{"num_hidden_layers": 13, "hidden_size": 256, "num_attention_heads": 2, "num_key_value_heads": 2, "head_dim": 128, "intermediate_size": 512, "vocab_size": 6056, "hidden_act": "gelu", "norm": "layernorm", "norm_place": "pre", "norm_eps": 1e-05, "positions": "alibi", "qk_norm": false, "attn_scale": 0.0884, "bias": "all", "tie_word_embeddings": false, "parallel_block": false, "extras": ["capped logits"], "init": "normal", "init_std_qkv": 0.0255, "init_std_o": 0.00499, "init_std_up": 0.0255, "init_std_down": 0.00353, "optimizer": "adamw", "learning_rate": 0.00149, "beta1": 0.9, "beta2": 0.99, "weight_decay": 0.22, "lr_head": 0.00564, "max_grad_norm": 0.5, "warmup_steps": 312, "schedule": "wsd", "decay_fraction": 0.794, "decay_shape": "linear", "final_lr_fraction": 0.0, "batch_tokens": [32768, 65536, 98304], "max_seq_len": 1024, "doc_mask": false, "train_tokens": 304000000, "max_steps": 5210, "dataset": "wikipedia_en"}
MLP neurons of a small language model. Each row is named by its layer, matrix (up: input weights) and neuron, and shows model dimensions 112-207. Each number is 128 + 32 x the weight over its row's rms, rounded and kept within 0 to 255.
Before each neuron's rows, "fires in" lists the words (lower case) most often at its 100 highest values on Wikipedia text that the model never trained on; "fires on" lists the tokens most often at its 100 highest values on Wikipedia text that the model never trained on. A number after a token or word is its count.

fires in: "and" 52, "war" 6, "national" 6, "university" 4
fires on: " and" 52, " National" 7, " or" 5, " war" 5, " University" 4
L5.up184 [131 103 138 134  83 109 126 149 194 108  96 106 149  85 162 116 138 113 122 193  69 151  79 180 195 104 174 107 101 116  91 157 120 140  75  97 124 116 134 149 158 120 106 164 122 140 134 186 129  88 132 107 162  62 178 171  87 139 145 197 147  58 148 117 122 167 145 152 168 138  72 106  98 163 146 140 106 156 165  89 168  74 163 145 116 131 173 111 125 146 149 100 124 158 113  19]

fires in: "of" 28, "de" 11, "south" 9, "in" 7, "santiago" 5, "new" 4
fires on: " of" 28, " de" 12, " South" 8, " in" 7, " New" 4
L10.up224 [191  90 155 132 136 119 136 124  72 168 104 129 125  99 171 112 173  69 135 204  99 109 152  97  44 147  94  87 131 188 118 129 117 131 142 120 122 120 202 153 116 123 108 102 195 128 142 203 129 129 123 145 160 179  84 105  87  95 180 181  81 140 156  78 167 105 160 167 142 120  66 107 167 178 131 130 105 132  53 157 151 129 113 124 203 125 128 125 108 120 153 118 143 139  82  97]

fires in: "to" 58, "into" 10, "preceded" 6, "up" 4
fires on: " to" 58, " into" 10, " Preceded" 6, " up" 4
L5.up366 [ 66 220 127  82 112 141 152 107 157 118 105  47 207 159 155 142  75 149 234 114 103 109 113 169 102 103 129 156 153 157 137 115 156  95  99  82 162 134 157 112 140 142 137 136 156 108 142 110 131 131 133 127 121 170  91 122 181 157 109 103 108 172 181 106 136 134 120  69 118 142 162  46 143 149 174  78 115 107 160 126 102 116 151 157 135 153 181 150 100  75  84 110  90 104 135 117]

fires in: "to" 17, "for" 16, "with" 14, "over" 12, "after" 12, "forest" 4
fires on: " for" 20, " to" 17, " with" 14, " over" 13, " after" 13
L3.up72 [164 118 104 106  87  80 149 120 172 110 109  93  88  99 126 116 159 134 198 149 115 127 101 100 145 116 134 126 167 118 151 187  51 132  38 170 134 145  68 118 119 167  65 112 117  99 133 137 127 112 128 148  97 115 105 162  91  90 129  74  58 132 174 129 108 168 124 104 127 158 113  87 127 151  77 111 190 126 128 108 133 136  50 125 115 140 160 136 127 173 111  88 178 149  98  97]

fires in: "of" 30, "and" 17, "to" 16, "or" 9
fires on: " of" 30, " and" 17, " to" 16, " or" 11
L9.up396 [ 87 147 147 104 117 107 104  98 165 158 149 136 163 129 123  87 114 103  85 100 158 162 126 129 147 134 167  96  91 154  77 172 102 170 133  71 156 123 125 125 148  72 123 157 150 151 147 145  93  74 123  91 105 110 119 147 120 144 159 121 124 141  61 135  44 156 138 143 107 110  79 157  96 128 150  94 130 127 197 155 140  98 117 154  70 160 118 101  98 147  71 108 125 200 123 112]

fires in: "of" 74, "de" 6
fires on: " of" 74, "z" 10, " de" 6
L5.up169 [109 121 111 104 143 102 148 111 134 116 127  56 166 177  83  80 162 108 179 119 140  99 116 145 104 107 109 120 152 103 162 168 116  97  77 137 120 113 109 103  48 133  76 123 118 146 192  80  89 109 208  93 135 175 121 144 120  35 183 114  90  94 116 123 122 150 143 143 182 128 118 145 109 121  54 117 101 105 181  99 194 127 136 164 107 177  78 140 124  84 131 122 149 175 124 150]

fires in: "until" 27, "before" 19, "since" 18, "after" 15, "upon" 5, "not" 5
fires on: " until" 27, " before" 19, " since" 17, " after" 16, " not" 5, " upon" 4
L3.up257 [184 173 138 100  51  87 127  79 126 125 128 119 169 129 120 142  69 102 168 111 122 142  94 121  93 207 101  98 106 126 172 153 122 104 104 152 182 123 108 127 107 156 156 128 195 149 118 167 168 119 147 133 109 134 154 141 148 152 183 162 165 114 116 111 119 152 159 141 122 185 139 144 209 111 101  89 189 149 154  49  92 141  94 128  99 142 153 135 111 161 178 100 132 142 151  65]

fires in: "to" 18, "in" 11, "on" 9, "at" 6, "century" 5, "across" 5
fires on: " to" 18, " in" 11, " on" 9, " at" 6, "ury" 5, " across" 5
L8.up294 [ 74 115 173  91  98 132 102 206 119 127  83 141 156 124 143  72 100 150 110 176  72 121 139 134  42 121 141 122  63 176 137 145 121 145 112 121 155 185 144 103 143 159  79 140 122  91  94 141  78  20 116 129 146 100  95 133 129  93 178 159 176 116 131  73 119 173 138  94 138  65  99 108 125 136 133  92 159 131  91 107 168  65 166 181 140 143 182 155 137 160 142 150 128 128  87  97]

fires in: "as" 41, "at" 11, "superjazz" 6
fires on: " As" 23, " as" 20, " Super" 11, "At" 7, " At" 6
L3.up92 [170 118 122 135  71 136 124  45 104 162 136  84 176 150  88 136 160 144 110 152  85  81  92 176 171 147 117  91 120 146 185 132  67 179 162 108 170 116  92 201 123 123 102 142 132 153 173  96 125 141 108  96 135 116 176 139 177 120 127 126 148 143 141 123  98 126 138  87 137  61  95 136 169  94 166 133 146 143  99  98  94 146 140 142 127  73 135 149  98 101 152  33 135 104 138 102]

fires in: "as" 11, "for" 11, "on" 10, "in" 9, "after" 8, "under" 6
fires on: " for" 13, " as" 11, " on" 10, " in" 9, " after" 8, " under" 6
L5.up89 [108 175 136 128  71  81  93 134 130  99 156 187 132  97 119 156 176 114 158 148 110 114  92 150 155 110  96 121 104 141  93 151  70 157 145 136 185 201 109  60 114 176  83 100 163  87 102 139 116 132  97 145 108 125  82 107 203  70 113 161 118 119  91 133 123  99 169 121 114 156 162 146 106 105 227 115  87 139 158 130 102 123 144 128 144 132 113 137 108 152  83  95 144 134 127  75]

fires in: "of" 73, "festival" 5
fires on: " of" 73, " Festival" 5, "o" 4
L5.up54 [114 112 136 100 130  23 122 182 202  90 132 139  85 220 166 137 141 154 107 144  81 147  75 143  82 123 164 159 128 100 126 102  58 102 129  73 139  89 103  87 122 152 103 151 104 101 171 102 148  75 187  45 104 128 161  97 153  92 188 105  77 121 161 168 103 105 149 116 239  92 150 151 154 161 124  70 114 130 106 168 206  66 162 155 148  79 106 176 106 176 139  75 179 158 147 156]

fires in: "by" 19, "to" 15, "under" 14, "on" 5, "of" 4
fires on: " by" 23, " to" 15, " under" 15, " en" 8, " on" 5, " of" 4
L6.up373 [143 185 165 138 110 110 105  82 132 156  98 130  71 202 163 124 156 102 122 156 129 125 108 151 133 111  85  88 140 140 108 144 147 137 162 166 108  95 164 150 146 140  88  91 177 102  85 180 143 127 129 190 180 101 127  86 154 123 138 128 109 200 126 139  84 146 125 140 124 176  92  87 121  87 149 104 144 147 181 142 157 114 125 127 119 109 175 134 117 174 166 103 177 154  79 108]

fires in: "of" 40, "such" 8, "with" 6
fires on: " of" 40, " such" 8, " with" 6
L8.up118 [156 150 118 137  95 103 134  90  89 100 125 185 138 105 125 142 162 100 142 103  92  70 119 154 120 124 145 110 111 163 123  96 105 138 129 185 167 120 114  88  68 153 107  38 125  83 112 166  76 152 102 150  83 139 108 132 101 136 151 120  46 160 114 104  94 179 221 162 163 160 110 142 109 115 162 132  48 159 114 125 153 113  74 127 158  90 140 130 103 185 113  89 162 123  83 124]

fires in: "out" 29, "in" 21, "high" 7, "highway" 6, "airport" 4, "hotel" 4
fires on: " out" 34, " In" 24, " high" 17, " air" 5, " hot" 4
L6.up470 [178 116 165 145  76 123 129  92 129 111  99 118 120 130 110 153  98  90 131 179 105 103 116  92 128 139 115 119 134 205 156 109  66 118  99 164  82 160 115 118 119 140  69 167 112 111 101 179 146 143  91 156 142  97 100  79 103 113 124 130  96 110 119 143 152 119 132 139 110 157 102 102 161 121 182 131 113 153 151 112  93 123 127 151 122 100  92 117 121 142 121  79 108 122 193 171]

fires in: "of" 22, "with" 13, "for" 10, "to" 9, "include" 7, "features" 6
fires on: " of" 22, " with" 13, " for" 10, " to" 9, " include" 7, " features" 6
L6.up54 [109 187  86 119 117  76 109 110 187 153  73 115  55 165 156  99 116 141 127 112  98  97 102 129  91 112 118  94 151 167  71 133 154  94 126 127 106 130 122 173 145 117  82  76 135 126  74  91 115 100  96 144 132 128 122 116 131 126 145  42 137 186 165 127 104 141 115 138 134 122  91 140 109 137 173  99 140 145 140 159 152  63 145 157 172  57 116 141 117 120 134 113 174 126  58 135]

fires in: "of" 46, "the" 25, "new" 12
fires on: " of" 46, " the" 25, " New" 16, " c" 8
L3.up20 [111 135 161 107 162 103 178 114 137  91 142 117  90 167 131  80 115 152 131  97 112 112  92  84  72 160 120 137 162 153 167 145 116 118 126 109 166 184 128 128 116 119  77 105 143  93 133 154  54 148 129  59  95  82  99  90 172 148 186 168 166 130 113 150 144 110 120 133 133 123 148 118 108 197 102 108 180 127 166 111 121 132 130 174  78 108 112 121 110 149 132  99 170 192 144 156]

fires in: "from" 31, "by" 25, "of" 14, "with" 9, "to" 6, "into" 5
fires on: " from" 31, " by" 27, " of" 14, " with" 9, " to" 6, " into" 5
L3.up31 [ 82 163  89 118 170  92 167  76 125 100 136 124 193 155 136 108 101 138 136 180  62  67 108 144 132 180 152  86 166 175 166 104  85 128 116 123 159 176  82 145 118 149 122 140 177 140 104 102 114 148 168 139 152 119 154 122 142 120 108 128 184 187 146 140 130  74 128 115 119  71 125  39 194 112 121 132 138 104 145 177  88 115  69 102 120 132 123 126 114 121 123 137 125 126  91 135]

fires in: "in" 37, "to" 9, "code" 4
fires on: " in" 39, "ing" 9, " to" 9, "s" 4, " code" 4
L8.up142 [130 128 123 121 111 155 113  81 240 114 148 138 160 127 139 157 109 108 102 178 147 115 144 192 107 169 111 101 139 135 170 151  84 124 183 149  80 118 154 117 148 133 106  53 112 104  87 131  98 133 112 162 134  95 107  74 138  84  58 125 158 136  94 216 153 122 149  98 154 191 131 116 118 106 173 101  91 158 138 138 117  66 174 127 125  71 111 132 105 147  33 117 125  98  88 166]

fires in: "by" 54, "to" 19, "in" 9, "with" 5
fires on: " by" 55, " to" 20, " in" 11, " with" 5
L5.up43 [130 132 126 109 124  65 136  50 179 135 113 124 111 166 102 121 109 142  93 132 106 118 116 108  71 122 160  89 127 127 164 171  95 119 122 178 131 105 103 109 144 160  26  59 143 103  89 146  96 103 145 149 139 117 150 107 116 129 122 138 158 145 122 172 147 170 176 124 141 112 134 138 147 102 151 105 183 113 132 115 120  49 102 136 127 149 149 130 110 143 104  83 122 141  98 167]

fires in: "and" 39, "of" 16, "at" 8, "died" 6, "its" 6, "their" 5
fires on: " and" 39, " of" 16, " at" 8, " died" 6, " its" 6, " their" 5
L3.up396 [136 164 132 110 128  90 159 123 162 158  67 106 104 128 162 110 154 113 158 107 115 108 147  81 127 161 100 128  99 117 137 204 125 127  83  76 101 103 161 177 108 127  93 160 169 152 167  85 107  80 139 148 141  98 111 114 184  78 123 177  81  73 146  80 152 141 133 137 215 161 123 143 103 133  87 105 125 113 147  74  93 114 162  80 115  92 135 128 128 133 175  89 179 134 107  79]

fires in: "in" 92
fires on: " in" 94
L3.up68 [152  91 156 144  61  51 148 149 105 137  85 163 106 118 128 117 135  99 132 196 128 127 115 117 106  96 102 109  55 169  88 113 146 160  85 156 111 122 162 123 157 124  93  64 131 134 127 197  80 106 107  85 140 108 117 139 162 143 203 163 139  95  57 146 126 114 134 154 187 202 132 106 162 128 157 143 126 143 115  91 118 122 146 155 140  80 113 137 116 101 116 126 170 110 194 151]

fires in: "of" 82, "de" 11
fires on: " of" 82, " de" 11
L5.up268 [134 124 167 130  77  70 142 148 140 130  73  86 107 119 147  69 172 152 121 161  62 125 112 103 110  83  77  98 107 170  96 157 144 108  85 119 145 116 137 142  98 104  83  81 175 118 141 146  79  54 151  39 191 102  69 110 178 138 182 143 109 137 132 115 154  94 172 174 150 135  92  74 173 178  89  85 167 111 153 107 173  71 122 134 143 134 145 163 113 182 180 120 188 170 102 144]

fires in: "in" 81, "de" 9
fires on: " in" 87, " de" 12
L3.up344 [114 178 192 112  80  96 134  98 126 144 134  56  84 126 120  83 143 105 132 143 116 144 133 135 153 137  70 128 106 190 140 136 147  97 142 170  96 125 141 125 128 131  70 146 163 174 151 106  82 138 109 109 111 100 112 108 146  89 117 151 153 117 100 108 149 102 163 138 138 153 128 133 138 147 140  92 174 129 163 132 136 130 100 143 144 182 120 158 104 116 109  83 104 153 150 156]

fires in: "until" 29, "before" 25, "after" 16, "since" 12, "to" 5
fires on: " until" 27, " before" 23, " after" 18, " since" 12, " to" 5
L6.up31 [144 158 103 101  88  79 148 117 183 160 126 156 125 116  91 135 162 138 176  79 145 111  93 147  80 138 148  94 213 193 104 167 103 101 114 154 183 137 128  57 125 183  77 157 142 129 152 166  94  79 118 117 119 146 105 113  85 134 145 138  99 150 143 137 158 113  82 122 183 137 106  87 114  85 107  89 180 176 152 123 122 113 101 180 146 112 153 119 113 108 109  90 117 124 148  91]